From a checkpoint of a small transformer trained on Wikipedia.
Size: 7 heads of 64, 58.8M parameters.
Training: a variant of Muon for these matrices, 484M tokens, 3689 steps.
MLP neurons of a small language model. Each row is named by its layer, matrix (gate and up: input weights) and neuron, and shows model dimensions 298-425. Each number is 128 + 32 x the weight over its row's rms, rounded and kept within 0 to 255. Numbers have three digits each. A neuron's up and down rows have the sign that makes its largest values positive.
A block is one neuron, or neurons of one layer that tend to fire together. Before each block is what it responds to, as a language model described it from the Wikipedia text at the highest values.

Responds to: Person role nouns. Nouns naming a person by job or family tie, often after a, his or her, such as businessman, producer, wife; also government.
L2.gate65:111118130164085142123127139169138114143139141133103149127108077137164080173122090139130085164089094172024133141087102132160131187161123152146065107085135122102164157157086095089078105170113084162130165147103156103200108107175165152143119152153101156108193173115102108159159122124159147111071129179130144112125080155127129088159176133119073089159132177121114111145182130111149120111114
L2.up65:135109082153142130137167133166166099127143127126166081111119074191171159142140091098137152140123135070158136123161069093216127132133115179129198110126124154133128129158090149087151173137139173133130182129106122123149104149120170077122129117128160088160163161193115108136129089118130089111111174153136117124151066124107120146150111085174130049119119193158162157080200141143097137146101
L2.gate164:136091119077104147133178156133068072105129140149154075148161146189147141113096151118129172100107090112130137096177123094140095085139142189119147137072108087151139149122091159119182128100160162141112154081119164157158154127125112146096167131082184155149111139136098149128131124173123190128075156149163128176123140080100083139139098130101104076173125128132126120139133140116117178132050
L2.up164:131122135123127137129104086098116144141137095166121104162131121169187175107103136148128106133110103087077095146203097118100107125054122175163137123119133166139178195061113136070139115123141119177164150127131150091192132095127154161131123110118169154120176134109109155118118142169115142097055178144133125124093155107073110150108137189107102076105108095102120064159101160114112136130090
L2.gate281:127127114092055122141192104102105064180138175165136164147194126115142142082115107157115098110133146091116099109163154179130116089084088124119133162079081147182086192098086164105100117165130103111045117177135171100129141162128124138142097127061132106131142127213130107185142088165121091108111097126113105094083142095067167098160200103081103074114109159159134123090113134067145145144095
L2.up281:078152105159112086212192139104149126134131139130148103113157087144130115162127096124132088038124156103082125065100163160190049096056100163142087096117120156121107182132100155090163124143115158162047166148120153114115071150113157166101097197118137133057140162143167120193125084159111118144123121105149088108078166096055156103154213044130083033159109153166119070117127141111119156143104
L2.gate381:140166154115154073152131169123161100086152164136135086124153101158125146120085141156113167111107087072117073142106125125104143083129138097147043187064169098133134180159107209123174119166116128102101134126116107129108111145136129115121154130083212109114077124116119186167122123144176147170100159182128150112091125127108143134115134126122096048149116113119158084138127118189119140099120
L2.up381:126161158142108066075075174079144093167158134118188150186130080176194099108113127142074147078144133091138074147114144102079147119049085112161065130049150142076076127124111132068139111122082185092107127097088121080133103135167114157149149144157122096109146125190165131172098168040098168143137133158096100117112126119133111096134134182097094117101115055093109153122142118141073118157135
L2.gate519:115098131091123124102114169152122170048167180183149120080150106121111125084155133127158134116092105134066108147123146145100125077070148081151108074132120107129127134140126144112130137095130217168085132168096142095154087127173129130127197189125153166116148121089128086117097152178110113134136230225097088090108081069119149181099136118164138135157097126116079141172076151143139152167094
L2.up519:120158142095139159086130182158096138082119205167133076059221108114144158086153139099175129154115091100108066183148159145056100091037157084113144107093113086097147128139113102094127117079097135137093170141112088112145092144216082130086176164145091136053153164116106088128128080203081113162174143200116086109168130000121121130127176170151114094086124143128133164143076165133062150163131
L2.gate525:085156074118142151109089124115126195056130167121190113135121070130074075110154102121124078146163073151121130149101116105012148099061153115138129104114162132106046139132150133090085126149185126102134143100110095129190102155112158111117161175081132106124104136132120164131077125135076140167096183215107166098118122078146134105171179134135142146120102140121118098155159162128100135156088
L2.up525:095136171140183126138126194156176172117136103135154127103122156162124173071088139042132068136109113111102106131118097190053168110114168083106049168120149097160128180182163141127116168068139095073096157090138164131125104134152150137136100172135136110125157171121112128161087113129131086120153112136060110114059083132176074160152133124081101119199155115141176096146079109139148095158109
L2.gate529:174097110111134210095103115088060136178089084134100058105080108133080125129126155125148117143170145170093145133158110104128150094092125157183063079176137118130122132122055092122152118174105100129118146118027133119112121093058167121179097078128159193110150169134057140120141085149131119112089138126129120199063163097109116171093081068068162207081155093116107092144141149064106107157167
L2.up529:137160131120141235106185124077150115189144109167107083078140137089151181142104116102126059135161155200103198099151095111149158088098117175184049068155141127126143107161067129121156107167131100127114160104067128137133110052080182132166130084150193138120119131124075123136114082133148121114108119148125126157078127109133132203141110091134128206109142079135138112142141126072109067129133
L2.gate757:061130051088133102120128164124140154112161164102141112107109088127111090119107089120172138117123163124109113163139169130142103128054126150143104119139117111149146150127151075122155091095153152112095128107110166068135186114079138182148116148151131153157135148137132145145117100102113179095126132164112056138165123088086151159106157131118157129157103129124149108124131115087087080133099
L2.up757:077114118138126127121166129152166132117158107074127134098119122107117146104048128088155172139149076122130104165108168177130134150106133147138128116139112066148155163139143110106127156123146103180098217141123172125137166117061130179143146161122098119163174161121115102093105149097123121138158149134093017133147118089161133193127199042130211105137117137096226101125097109137150112112126

Responds to: Numeric quantity tokens. Number tokens in running text and tables, including leading digit chunks, decimals and ordinals, such as 17th century, 5.5 cm, 12 assists.
L3.gate391:092111118148046110131136152071087170132170111163125107128088123114157163147104172103129108105184120138161164123198140109104138089099154098118124125082139110142104092097114127112151115179110115108172151047117129115146137150132178171147163082123104133127102137121152178133130114143127122129100104088064106120142119099109124147192117121134086114147121171066133132188160153125174198147098
L3.up391:101110187170146143105136112117154128122090152138139116118045081127076136129087165096081116060153056113188151106160120131124130140122126104134131125148116139148134134075095116139110168111155176081119124112134079137103147101162152118128156114127153090111085167080123163113216155120155079156094136105151070196146073106144177099106098091100117132154126134146123172161114122118119119116098

Responds to: Decimal number fragments. Decimal number tokens such as 4.9, 5.4, 7.2, often split mid-number, in tables, coordinates, statistics, measurements and money amounts.
L2.gate105:109165100162083084146133164157113152153182146197126117106119063161116152146107119109126139105209094116171089198132120124170176135162175106117138115127109137179136115092119166101092154168106153085093155111124130127133141099135114132152143147141117133191129208107151163105110110058145109116108151112127115156108089110067154099106140197134113088087143213134141151146183146133116112111162
L2.up105:133156129157119092137138130132103143150166154189117135101092041160097179126103129131113102122163110100144132165112145102163174117127191130117152145122119134166144082100122166103139185163140147059098166103152138121147123074152152138138128137130156153212136176158168141098122083099196139119104164057135093171132111105107146093141126138153144083108161206105141127147195127137075130124156
L2.gate185:123156147137111024118124054159128090107121109134147154139121149119137086141160184173124136114117095146167136208130101139119202181139120142122140163143099095139123194115120104116158115127140044110090089141072158148181095152130116111102127175133148145157131119124097135111171150136176106188053107079161148126165101107092068218127176099129115121129110178173117136197137121164127118130173
L2.up185:113145120128104080071071140109101160105147082103173134136186163131156087028144184119178140155153114073105141157156168116110174085137127131116088133142090147143119196120110179098173148169141135138155149096144117128121145117087128145151167196124109119113124083174109161146144137148141127142056093058168120149122144136139073184113130121130109180111114198132114156144150112107140084151156
L2.gate223:102155105149122129076143117142112141124134080084131175229087129149148223089141083127151109138122105188120178169111164157111175094062172098206189115106090097136141108105140140138140137139132082154161136136131152114178090149138145163093098156152140159139137190106149124178093142113062164132075124107116128144161101156158126109131151111156104070132124154137148134110166144119134102135137
L2.up223:143196151167141150093140129136142157118162133095106203176126138129129181109127072135137097161154109132104146185145183087115167108087151092171196194114083142137175104090134170161151105063131121161127115166131173132148113125138140143097093141163148152126103161131164139169040166113072172139090124104156108052142061128127109093143127100148102117124132152131141168132168139081149100109128
L2.gate231:097151111167126088092120145071106107165152152139138093180106103101125080119109149174131131124167124126159100168139129163102147180172124105117106120110142085130178133127136174103108153138123159051111092110094170127144124136185167050126138157107144162148153142097095162147156131141145072081145109175148107137153122142138164087131079122178116119129158115158126098143063121160138114144143
L2.up231:116122127115121109101150094143052124132092133114139081146118163145141153159128131100127089116136163069148151069121110108066070151153120111109172094194163106143114115103144146150163176117114128117132154140130138159149114173106134193149139129152181091094092117137150125119129151120124086154069136106154185144176042095139177129114103109172137137107108155117149115131150118135131113126204
L2.gate332:116146111126129184050135180149173134194066179183085108100125063082119129078086112096114127124156070131136139162143160058130145100127056131168107187067105158140096115115123181142126099119137154116101114128116177114119085109148141109139150128068134137145117123194097107121157173109144056110101184101156212137119109058075119123150168109131147112119091130134123155172167107146107154156128
L2.up332:116113084148140128075138154098169197216104146117053102126127114046078101088090126116130159142113073111170119167126187044152140133116049166150134128086059161129121118127107170139103096127103107065098113115155183124097116092136159121111129159085138113125143133179148151129104151134167072135079185134154128136072095077080100081096161135155147120089139141115124159184159092118169131139139
L2.gate485:078104132123142120107148156094076179157140085128083133150114129172160101089130117164121120165127174160117119130047136161136117137120103116112127162084116150174131192137090135139136154117164183118076147136106163129086094188093139119141150126174202154161190088139139121119084131134148177109148123135128128175165147134148073117091087093163088146118122123136152150093155164194105162151143
L2.up485:134120163110128110154081151064148136109065144157094094156160131148139113153111096108143210098127103112184130128086142136124084117121149155115094116129147158139194244076093144097093147131123161140134053176207125103027086142115121144123154158122139139108218098108166128144118051078163172122110151149122117101152149135150078131087133161155097135126143140137140141115074113118067146158166
L2.gate864:121159163142152173109132139135130173160166115133134105190193111159192160165186116116126122105113108144104159138186180125122162139091098195129138166182108155156091112195195123143146126070165156135183149114152159113014131084111090114168152181174083116101074177142141061176133131109152120178135085075174144125094154126108147096125105117175161135081117141145144128143158152135164166116138
L2.up864:142178139151103109061131144067102151192128104087128172161113102118116151085068146164086132109155122135167120132149129166194151032136142160116161220134103181096143143096191130161105139065129138132115168137124134129171111107197088140111152161167138124123134200110130132162144104128143090124115045075094126128144088142092172129138091120140103173088179155120087166075074154122111104165192
L2.gate883:096173124135093059098173161153125159168120123134136103120117094122123131124097166075060071172144089117168102111128092126124149165158106124108117204114148119153115182117116122139083141137116187103118066092173173177179158124204110135142171140103158180174168103176123169112126126133156134083107176196192140125092098089086142093157159151128117141088143163148077137116116095119158122122094
L2.up883:122150148196122117129213130146144147144155152105151092090135114120115172134093123080066071137118110113104145142166143137128198159126124096171121179148126174187125163129121161107153164142095141087088122133159162176144131065153178151150162095107182148162210121178150059124133121156120097092130110135176123113035103066049165114098125158148103151112117171184081153120196136090132163077157

Responds to: Person role nouns. Nouns or agent suffixes naming a person's occupation, office or role, often right before a name, such as writer, trumpeter, Minister.
L3.gate880:057064096119117132117142158158152118121172126145147086157119110097097170104138049181219119135159070119080092118155166159071131072069090118127134093093118147057178150148139148093117107132117133126064168178100096100119120205120057150122157245169117112066142176137105095137120141151151139118146166148124066091177096047111127129096182152047090146151119131169150109137127128136090163171151
L3.up880:058114108141143117087129146166141077141194133118200051141123096165081158132159073149162144133137146191103089106128172137088159087066074113122081081125132104088161126162145190127122098123100116115094164169090114144084146135106116179095153233148133120098136166113113163167123126178163129181118158143129079105166150076108159141167159111129144122132091101148134068180127101133120148133122

Responds to: Section heading ends. Closing == or === marks of Wikipedia section headings (History, Personal life, Career statistics), and newlines right after a paragraph's last sentence.
L8.gate14:112060084174064146183109090105112167114082159129137153125131129069161102149101096147132125112101118125197129160132125173145117073109139118156113121136103136138138145156095141163129124156146147133127074090126173128076123122083163118136086110189133135113126120132135141072159209142079131154158195181147120144106164143203154140130138126163139157105098124067090146137091147115119110136139
L8.up14:200108070156103143119170034125104098121057160125105101148092103117161154146163137145107136055137120119087105099151119092094161148131173128125121100113119142130160104154061114092129191165164143105114154076129150127161117109111164121132155186103102116156137083106092080106167101112122127142147121138156170127133115163118152154124187125094140161133127158127071167110141142132118149093153
L8.gate114:107103110158142120128107112098152148121082114138075120198095118117143121145149142221170119108080118095131152077130160135123181126088129106188173087137103143098126175140127191166108165137137167154109044140096099077129073139052176023105142173126149144133189065178128116082168103173070152129125113107120131113124101120201169168132113140162169134105112113116106138169128129134150065068076
L8.up114:077138066176121136131069108109184140147076133110086125148091100116136124146143158228148153132121143113165170117133172140132152080135154083196168067124107119076122178125102232124120137095150163165083074164093142100135099130066136070125146167126117127138163124171169130100130110141098111113131110121108104099113075107167151160102114131176143124086135098124108097162099132132164082107102
L8.gate177:132101121139125151139129094106132174108178164140112099118156129159110076100172118145093079075129130160120097165107163161096094212113104129088130102134137114107194177124167156122134123099107128209165180088106173083151128142138118101076130115126096180100191171095122085134180109135127123116069105152161133149117130078115104151133131132081145075174092110090117121109157143142124100102159
L8.up177:113207102177146149209072105106161108191096175118140115108103095152155122166114116172203155126100131132095074092170134140103216135155190152067103128191141148140122165123121078114146125140138091118122085108115134155142122120118155105106118171118148141155152118240123153067169125148168137163095133143113202108113126141127077160169170063163149094125137023087124147141142148074122138132163
L8.gate179:085121066196087122151097096108141122124161117186120116178167079109132114114156106130150162122150117126171101093185117122107216144114194112094158052116114115146153103131138177099127098131161057089158098178145117124129123135139113075104131151102096133152105160158126091128166123144074138095136083068172130071133136187114145119156126194145150089112168115138143153106154148100123096142112
L8.up179:149068105154084159143103101157188087169130124094053111129108192133123093163150180141180185108143137155139138151160137121143127146106171121101130147118071062109151241146154116112088115132158142091166078110121178067125138156138118113115138038126117154133070089160142143141124080194117105152135095115118119093052153142107173149102120140159068126105113130128136124158147128057094129100050
L8.gate298:150113117140139102129142135147092153097093107129143116119093145142145106168145112130165148145178091082178153058165111162108105095091130084137180116154186045104131105170126187079187131201151107104107149114128166154122161138128199074159099108130111088125161092146134160066093106155133136098065154092120052096169124157143163161138123088143083180144108160159087118186096113166153133061103
L8.up298:109098116160127037150096106152166152103173160145151152129134101095134181104135141096128153100185124089177200085176150077066159095101110049109178084108124147133167087133040155144118090146082131150091094086098142150084140126147105127092120061100199091159134085145107065136190117135120043097160118089132151074124085127150061159159137175134141103168075120124095122115131151143185165137113
L8.gate576:110084057125118135135134101122220112128135108107134096172159179104119156175201120122108100081120159145146158136150130162105135160118168081135142054118142099091177172152116155156155089108104120153156121079143151169120072199145125125122133230118140111153140096176181106080161082157075152178127121087160092105147153128166191143225145095136191177178134158104103092142156138164113124102089
L8.up576:068157118156110149114172101121164199135134110177129064152113114077138150151194131177127132143149105069130131117107164154082156128124150129100123080116164130105137096149107140151119095137100172099119059130128236144127139132155192087063187109134124148117148133115103138104178117172139143154095163138152207124174135082139125137141136098113074097138094152099085071145127097153092164103060
L8.gate805:178169106166040126105154134101110141097105208176149158145146146076138116185149178113132177129164155088084169084157155146118128133146086165181123074151110145118164145109088079184154140082101112146124149111142130139066117126165200108137126166131101101135160135129173128118130178171123127149151123145114101142098087116079131100146204102167177149104104095094126126114213117133142139159121
L8.up805:123097121177090131137130141113142151183089126164119127137158096137146116115137166110110142110110164149157110078077071112111130139083168099155177142116105129049141143093121169192075151146064101130105129111170131123163143177137116119189162091141133087089119092131199114163144127085115160151152143159156118143174120128151080078126181134077117104108158098167093128191147215115135137137136
L8.gate876:108111098158106131164130122128101090127101145131130114090055148146142116119167095131150090178144106136139140123145127146192141114093109203145126062148144158094120174112098133108160162086124145096179058165152157083123132116130133050156129133166141116157159135156105114101145119139141076163064137111117092037123141103102124101118186165096116126147133165131138115124108114048175053053092
L8.up876:126137090137119145078139110132132132188144189137118102142124116141103178079149148188132131130181108110102072144095143117114168140159149169087069151172089136107126132107092127127135159153153118153170160111118156111123157151161120085168147142139148123142140098125062183129138102129114118177108141157165118085117127088126174168131155134140124143077079122141152149140153146139166116066091

Responds to: Article title line endings. Newline right after a "= Title =" article heading, plus closing "==" of section headers and "|---|" table separator rows; occasionally "General".
L3.gate573:104112131119144142085136097129145145135108150060174115113070157131173111114121096072123105147114112123148111130149150144178125154118181112143103174112183120174139060108098184151079108206094081136099074114117081169177140135153141138084099128114132113157143140123156094058151077086166078130120102073109122135131067174088090118148150124055117151125129131101065054148122110146235145113132
L3.up573:080131096120115108164127073141105095126021143050109163128164105189172157163138074089172140155151146147151119081139186137081138141100054170102137095162160189099193094094127135100154075155130129110133126090119123140089114163159122139150134180123104142149120191114165132094129136101126149100135163192142112126177142126145083106140144105162088147148132118071165113130162148124159178093117

Responds to: Section heading boundaries. Closing == of Wikipedia section headings such as ==History==, ==Biography==, ==Early life==, plus line breaks ending paragraphs and list-item dashes.
L2.gate101:108152145147115127122103104131150122094075214169088137173175136119128149139171141153136157129193093100215127179157100093155134145143141099145197105117115084142137103111095100152133179076105044127119047174173161098176113139130098089096113119086138183129146103130102042109204131192119146086155074093103137096159157158161098089151169096148154104110093146117090087184153122080095111061092
L2.up101:138131100158111093115118071137154139119118140117128124197122123109115188152178114159111181136168102118214131186149096145122150123148167033153152120137101096148116133123150098115123108157101053165107083166146153116175110136133080074166096126129148173150114101105146031124104103112097169089160108102130109069199157142126144153121193038126159103153093161187074075156134127147135072099144
L2.gate104:116106136113148119121091100144149164088072136153102113156103162170192122112149137118097138152190100149128150109136102129150139127087051112171148118070157122056127162102106111156134130115113142124118083164139164123136103131130119074056079197135063177131112107170081105148121146084105078091127102124096162139128125117153122113161184146150165181176105122132190076163167125177141100093143
L2.up104:095149138131105100173118137144141086152056130133091114140151099213083117184122093088154102123107115102199197207125111132145147161145120111101126131146067069123172112149059118072120130142132188096126107110135102158121161139079119113087025124120175109135146169104095085063143140147157191123143216115172151151188175133135114114178119118140084129149155085153068115125156106075067121052130
L2.gate235:098112156110125180149092082112127178121112140108131155147202129176124101105171106089076093095118130138143189076135152117157077122164127174119109101170092150126185136116134145100105153187160121137096111095183147113123165128087177143143117081140122171154118101101192080103141062122128117084130188109133143165115141120151137122184138155127082170082092156106160151138092095105167140122145
L2.up235:125080118102163117133129121176172119146146134106077143146112115132116114150146092088237128157123108151181119169131127144084092167093089116163132142155082126136187117127090172116126095180154065118130114118065159100084122094129133094081078141135107123078130163105104108109140128116101161137069164090146114124134119152087045150095126142180068146188145143158049121163110074122146088065085
L2.gate395:121134135102115110103083088118171159086147145155191127045126077231191142154163082057159142096107169113186081138079129170101122119116053126158142137108168094157125152110191097139089090093155080118078078157141149107080139091101125115190093130135103069115107146116116170115171119140196089094164183194104100134171129128175108175110076168115134100190161143143103162083047091158116134161152
L2.up395:142157127141129129120114141140214124159106144123164111157081075130204164046089124155132129199180158117102165113157121175118161166028142083131086145123154094115142107094106129123136132138135138141121166129109112137129158138125098062131143130124191148150104127082157159136173166151141073050156068112117141174136193136133086116111131161130162122118125090126156109122142147099094142153192
L2.gate396:144144118150148114155091057148106054093093133105136198144151139179092117140175112064187175125130188134185148134137122154147094116121120052109152135142117104116105058127107137129076134138129105157144094123105200184131128115184148124160127156083098144125112127096139127188164144068118134101171120140153078067177086156132148082180102129119095121040094188138129098204149100085150085133120
L2.up396:072107161122155134141169048149054167092116156176157126115095181113099150170146113113123139148129149121159167143117148123117136099119109078133103128126064073105137165169062143133106087124095144097093112092174121115155085152122162111138079143172154139148124085127142175093101137154105116143096177054159124124133132132118119106224192056136126148126079174154046111184135146147131131063110
L2.gate570:114111149098165136141087101126119134173124153160105121092168081110205125209125124112074099107159135088143152126160092126141137131112181151107160102163060146096071105109148168088142128143099122112143125138112092075150192144136134190051134130087134156091146140144111120091183104149092194127120197126142134134138100151165107091148120160112126139101091132053128132133120099109155074146127
L2.up570:076117130076091138173077132151124095149078113170120155136107104124130078124120148105166160086115154131157138108136144142147109173130117116188140152103159090035141096144170069140146158133104183131172120106109150160052113119095143174142080196154131184132133136110091033122157105153165083134143128165160084099222076168148092189148099155119175136095127149098163124070142146072112148108142
L2.gate590:131159117097129048119155109164124161083085117143161135143173104108152111082145123146112195150115070158145114139101123097114130136113141100101111126084112065103204105131093165089107088164095118107107132108089093088208123105122168127093110111033115119139064200127129150127132169107091093130137101104124199113172105099137144112130131131155149203149095129078106111155129120134128113098144
L2.up590:120110141156058134142148147120138092074101155102127154135107169103133159138133153109172082145113143156152141139243112114126192102131138127153123131141106149105124117141147081120127132137134107114085128152100097134126150089083106095100207160109144125142104128136078134122169161176109125150138138152195097137120124139194078079082116157125158129155096084097086155143116119145116142061147
L2.gate776:142186129165105164156166116153070100127135181113151084144173167158108143109075111111118128131100091161191123142066166105068093180152086076160171140096023113121109163148106168101154188103114173158096109194112154094151090181136153070106144132116146178180150130142107062105148091100104151047153117090158129086135205131149070151172102102094143171153051108098132095156179121141124173137098
L2.up776:147135140139095085205153050159177103158120148091150149157161138159124197121173113108139129121151149100161180143094160079064124156106118094178138161181084113138151101126176130130121145127168097114133070165091099081121151115129186114102116162075160139129115146077040103112176123134123152128148122098146142122111154128117095155156075130150118146160150073119128096143177139133109141112129